From a checkpoint of a small transformer trained on Wikipedia: MLP 1024 GELU, learned positions.
MLP neurons of a small language model. Each row is named by its layer, matrix (up: input weights) and neuron, and shows model dimensions 48-111. Each number is 128 + 24 x the weight over its row's rms, rounded and kept within 0 to 255.
A block is one neuron, or neurons of one layer that tend to fire together. After each block is what it responds to, as a language model described it from the Wikipedia text at the highest values.

L6.up44 [133 161 121 155 145 153 101 132  66 143 136 139 117 116 103 119  86 102  82 110  98 134 146 142 106 150 149 112 140 110 122 112 118 130 124 137  92 113 108 127  98  79  99 121 126 121 111 178  96 142 124 125 129 122 133 120 116 154  97 134  75 106 121 108]
L6.up753 [115 162 111 108 139 170 153 106 144 122 139 132 123 101 143  71 144 128 179 144 150  88 103 162 136 126 122 123 101 129 142 107 149 141 133 102 124 121 118 118 115 101  80  96 134 160 158 129 125 155 102 118 144 135 137 119 140 117 116 168 147 122  92 117]
L6.up769 [106 103 149 148 133 154 130 124 104 146 133 122 133 152 131 164  93 111 187 144 165 126 168 157 145 143 114 137  98 100 111 138 109  88 112  80 150 127 114 161 129 125 108 123 133 137 145 124  84 124 156 131 105 140 130  90 137 149  84 176 118 131 140 139]
L6.up1021 [144 172 159 145 133 109 144 102 150 110 103 128 130 112 114 163 126  80  99 135 123 105 132 149 161 126 166 131 109 102 106 120 138 159 155 140 113 101 168 134 146 155 125 105 132 124 171 182 133 118 150 128 125 130 149 112 118 121 142 145  65 144 120  96]
The word of right after one (one of these, one of the most), weaker on other of phrases (some of, because of) and on digits in numbers and chemical formulas.

L5.up49 [103 101 143 145 134 123 137 126 127 164 133 131 126 119 130 125 137 141 162 174 139  50 122 112 145 135 104 147 147 133 141 165 116  97 115 131 140  75 107 116  91 138 147 153 124 140 139 135 146 144 132 139 108 109 111  94 140 136 122 119 107 102 124 104]
L5.up73 [ 84 127 136 158 154 126 152 130 130 131 133 127 111 133 183 127 103 146 196 124 125  86 171 118 150  88 112 183 129 147 137 109 148 172 125 193 132 141 108 164 138 120 119 147 128 128 102 155 116 138 153 145 125 185 114 131 133 166 152  88  88 113 130  77]
L5.up226 [124 141 136 103 150 134 123 139 133 126 115 142 105 102 136 107 144  99 116 151 165  95 121 150 162 136 130 131 154 165 138 109 104 134 151  91 100 118 124 157 139 100  82 105 110 152 148 174 115 139 151 123 142 121 141 109 134  85 124 161 136  93 125 109]
L5.up260 [118 116 128 173 119  91 166 133 122 149 142 131  78 133 120 112 164 128 171 151 146 100 138 145 133 148 118 126 126 155 123 129  98  94 155  72 141  88 115 137 101 135 143 156 132 153 160 145 156 141 133 137  91 183 139 119 118 138 138 143  86 129 126  89]
L5.up261 [106 156 117 118 149 141 118 123 124 142 163 142 108 164 142 120 162 101 139 150 148 102 139 109 130  86 136 126 132 181 123 133  82 108 115 159 155 134 154 132 112 117  95  98 187 133 125 152 148 123 146 124 178 151 157  90 168 133 139 158 129 107 136 125]
L5.up350 [117  92 124  93 131 160 159 161 167 137 113 136 119  89 111 153 135 138 138 136 156  97 118 169 147 162 131 149 147 150 111 166 134  87  83 124 128 111  95 136 125 160  93 126 126 151 138 128  88 100 124 151 122  90 130  94 141 117 151 138 161 112 106 109]
L5.up375 [157 159 116 152 156 107 127  72 116 147 135 129  92 131 174 145 128 138 149 126 182 120 147 136 130 162 117 137 141 176 139 101  74 165 134 101 141 138 120 149  74 131 148 123 148 114 173 132 140 183 139 121 127 138 125 111 177 142 122 140  88  92 141 132]
L5.up488 [ 99  90 113  91 128 165  99  91  73 140 148 118  94 128 135 120 154 104 140 127 159 128 135 128 138 145 129 150 148 164 186 112 124 128 144 142  97 141 107 151 113  93  98  91 119 170 147 123 138 125 104 123 154 107 136 122 136 123 127 130 143 120 137 125]
L5.up555 [106 142 110 160 127 105 113 141 108 138 118 129  98 117 104 133 130 104 146 116 172 135 137 135 128 120 101 162 135 163 103 132 110 123 158 105 146 124 156 162 113 128 128 131 125 140 163 145 119 142 145 106 114 150 143 130 119 124 123 125 119  92 113 157]
L5.up709 [155 121  83 116 133 106  99  95 127 142 135 110 113 137 160 149 124 125 135 129 179 129 136 114 142 186 102 195 124 126 127 149 155 127 118  93 141  98 116 121  94 136 128 114 140 137 127 154 114 191 143 125  77 116 123  53 123  98 125 132 183 117 147  97]
L5.up738 [116 127 103 146 179 137 145 146  76 120 149 131 112 103 146 151 113 134 177 145 174 103 137 177 152 113 118 134 130 207  99 138  80 100 135 115 128 126 130 156  98 126 148 148 150 150 142 163 118 150 148 131 110 136 120 102 149 153 127 145 124  81 107 121]
L5.up840 [ 65 131 107 154 114 106 107 158 156 146 124 118  91 136 134 113 128 151 144 124 170  90 117 167 151 150  99 119 136 163 130 130 100 147 105 105 137 165 144 143 143 148  78 120 132 151 118 149 122 160 106 166 147 153 140  76 146 128 136 141 144 122 120 105]
L5.up892 [141 126  96 133 139 109 139 135  89 130 129 123 102 134 161 146 125 115 146 129 179 117 153 145 144 184 106 131 131 189 132 141  88 117 136 106 106 145 126 153  91 134 168 158 151 163 149 144 148 151 139 133 123 179 126  90 148 134 143 126 128  87 104 128]
L5.up903 [ 79 126 129 158 174 108 152 141 126 127 113 128 104 143 143 165 136 154 157 118 169  73 135 162 142 143 128 136 130 169 113 128 105 117 121 103 146 111 140 137  84 116 120 172 122 142 149 134 105 175 153 138 105 162 122 116 133  97 120 140 119  82 130 106]
L5.up929 [108 142 124 179 111  98 122 126 128 131 153 130 104 152 139 175 121 125 140 121 163 104 137 142 134 168 120 174 119 157 147 130 103 103 100 122 130 130 119 125  81 155 178 160 172 140 149 149 139 145 120 138 103 199 123 116 123 132 113 119  83  90 144  97]
L5.up984 [110 124 127 146 134  86 136  97 137 147 138 120 111 156 119 118 137 118 159 117 147  76 148 144 137 181 127 133  78 158 130 142 108 134 118 115 149  93 133 157 128 115 125 145 140 108 155 127 121 152 131 142 122 180 141 107 136 133 146 127 121 115 148 118]
The final digit or character closing a long number, code or year, such as NRHP reference numbers, coordinates and table cells (8500008|7, 1960|s, 2021|–); sometimes "of" after a noun.

L5.up106 [125 123 144 150 140  96 144 136 111 170 170 146 115 154 145 141 127 144 101 118 150  95 141 158 149 123  94  91 126 129 125 142 147 121 131 117 126 107 129 145 112 153 143 132 131 139 166 144 101 110 147 149 148 164 149  90 161 114 106 109 137  92 171 148]
L5.up152 [155 119 132 134 144 117 170 129 168 155 139 114 110 142 118 131  93 129 133 124 116 149 186 111 166 164 142 141 174 110 104  91  98 156 101 166  78 132 119 144 103 156 139  84 126 118 158 161 118 139 164 134 140 114 133 132 129 116 112  42 150 129 104 150]
L5.up160 [113  95 121 104 117 102 118 104 123 119 175 132 109 139 161 119 113 108 163 125 159 141 109 127 158 113  92 134 128 119 134 165 124 106 137 113 138 124 137 133 133 142 162 130 178 139  97 143 144 141 135 138 123 142 143 104 114 136 100 126 151 126 174 114]
L5.up196 [121 108 124 110 169 137 180 137 111 132 121 118 137 106 138 136 130  99 115 115 138 153 149 178 149 127 141 106 150 108 113 124 122 134 140 144 106  72 107 109 128 118 120 122 102 119 120 157 101 115 159 123 175 120 140  88 150 108 108 125 140 119 124 109]
L5.up263 [111 123 115 157 160 111 142 146 120 125 140 118 102  90 171 148 120 139 159 150 174 115 152 148 166 102 141  94 116 150 140 158 130 132  98 136 114  97 136 139 106 101  72 111 118 127 137 151 106 146 166 129 117 124 163 123 150 142 115 105 151 101  96 165]
L5.up274 [ 84 128 130 114 159 156 192 134 130 138 142 140 138 138 140  98 159 137 150 124 129  94 134 136 162 107 134 134 140  93 121 149 113 115 156 167 110  38 107 109 115 121 148 132 149 135 139 147 123 105 128 122  89 148 135 134 141 133  96  90 124 147 165 168]
L5.up278 [116 124 145 122 133 125 158 115 141 141 116 119 135 118 197 153 129 142 118 126 180 128 126  85 133 142 102 151 146  83 115 124  99 117 135 114 119 127 123 111  69 113 141 131  93 133 144 150 138 193  98 123 114 110 120 185  79  94 111 106 128 119 130 133]
L5.up369 [116 116 121 117 152 115 118 120 110 169 121 136 117 111 159 122 133 150 129 149 151 146 166  95 135 136 142 108 136 171 125 109 115 102 114  65 125 136 128 164 131 111 111 123 111 129 134 155 130 120 134 173 141 178 141 120 155 149 128 137 132 111 161 126]
L5.up410 [134 115 155 135 160 130 161 130 112 140 153 135 138 129 120 149 158 157 151 147 132 165 175 136 152 115 184 133 106 121 128 106 149 126 137 143 124  85 123 164 103 121 136 151 145 172 160 143  99 121 145 148 118 154 118 113 160 117 101 105 119 108 174 130]
L5.up456 [166 125 105 108 114 113 159  87 176  94 160 109 123 151 179 148  97 168 186 151 139 160 141 123 150 125 107 120 119 124 119 143 119 146 136 115 120  98 127 146 123 131 112 121  97 123 160 157 142 157 109 146  84 171 158 112 151 122 120 125 121 132 140 146]
L5.up595 [154 106 125 134 177 126 144 145 140 128 129 122 114 120 144 118 140 141 195 114 199 103 153 158 138  80 145  90 110 150 134  97  94 150 140 149 107  58 123 161 112 114 114 139 141 114 170 140 168 154 134 108 112 144 152 122 169 131 115 111  94 110 171 140]
L5.up740 [100 119 124 111 171 104 144 149 123 160 109 140 118 130 143 103  92 122 161 134  76 158 121 150 167 123 149 111 175 129 134 154 155 109 150 140 112  84 110 140 153 125 120 119 112 132  99 103  84 128 161 131 126 142 111  77 119 164 142 115 122 154 157 133]
L5.up744 [108 112 160 135 177 109 112 133 100 143 144 135 131 161 124 142 127 150 105 123 118  99 118 147 141 141 130 127 161 135 177  58 135 128 134 157 109  92 126 165 129 126 123  95 119  94 119 138 103 134 195 147 174 143 135 130 130 147 125 114 126 158 152 113]
L5.up789 [116  97 121 138 144 164 127  87 144 134 158 121 107 121 163 106 156 104 164 143 133 100 159 133 178 100 117 133 142 102 142 136 103 121 122 146 130  91  90 103  86 108 120 147 133 117 169 147 135 166 148 152 114 176 121 131 135 191  95 154 131 154 125 128]
L5.up941 [ 77 169 123 102 134 113 153 103 106 116 137 125 131 101 116 148 128 135 195 135 140 130 122  99 138 157  98 101 101 149  99 140 105  96 121  88 150 143 159 127  93  88 105 151 133 123 179 130 176 148  83 143  78 134 152 146 143 103 138 160 146 122 145 145]
L5.up945 [157 156  87 139 122  92 124 122 109 139 183 117  92 135 158 114 115 139 144 156 117 138  97 132 118  89 111  96 100 143 123 138 126 121 139 153 140  84 156 157 146 139 153 133 111 142 136 121 116 141 149 147 114 177 173 110 117 109  94 114  94 128 138 132]
Mainly "of" after one, some, or a number ("one of the", "54 of the 179 seats"); more weakly "and", "&", and "of" joining names or titles.

L6.up446 [107  96  84  80 171 152 108  73 103 139 130 123 117 135 169  79  99  88 144 148 166 127 121 148 155 123 142 155 121 140 128 154 127 108 149 142  95 114 128 155 116 111  47  96 122 156 127 156 110 163 114 118 159 129 153 120 134 137 126 132 141 153  86 117]
L6.up730 [ 71 125 111 133 165 139 105 131  92 133 145 133 134 127 167 111 152 108 141 126 150  65 153 155 153 117 152 145 113 151 147 150 113 121 109  92 104 125 123 165 109 125 114 122 166 150 149 149 116 137 155 148 148 158 134  98 108 129 147 149 130 106 128 124]
L6.up747 [125  97 100 115 127 107  94 166 108 120 104 122 101 100 157 132 102 137 139 150 160 103 100 174 170 162  86 141 152 153 123 125 111  97 111 120 110 106 110 155  96 117 151 124 101 134 142 172 108 175 133 121 144 124 154 132 121  77 131  75 135 134 150 131]
L6.up936 [ 79 123 104  96 149 147 118 134 123 147 129 126 114 125 137 122 114 105 112 141 180 132 133 163 163 137 147 130 135 176 149 168 119 112 128 115  81 128 115 166 134  89  47 106 132 152 134 138 134 138 110 129 174 121 162 119 134 136 145 171 138  83 120 124]
Last digit token of multi-digit numbers such as years, coordinates, codes and registrations, e.g. 196|9, 201|6, 94.29944|4.

L4.up715 [104 107 101 160 125 117 123 118  96 130 153 124  82 153 161 119 150 127 129 118 147 152 161 137 163 121 162  91 111 133 167 116 105 136 133 119 150 106 111 127 118 155 147 142 126  88 157 118 111 144 146 130 121 138 157 116  93 128 115  94 130 128 158 137]
The word of after nouns (House of, population of, total of, one of) and the pipe or opening-parenthesis separators between cells in numeric Wikipedia tables.

L4.up1004 [ 68 133 126 145 138 136 130 168  79 145 131 121  88 107 130 126 165 124 135 139 141 125 150 151 153 124 126 145 143 185 188 141 109 137 113 152 120 131 127 152 118  90 109 130 147 138 140 143  95 150 139 142 144 136 121  55 113 140 151 153 115  85 141 100]
Last digit or piece that finishes a multi-token number, year or word, often in tables, e.g. 1993, #10001305, deploy-ment, or bar separators.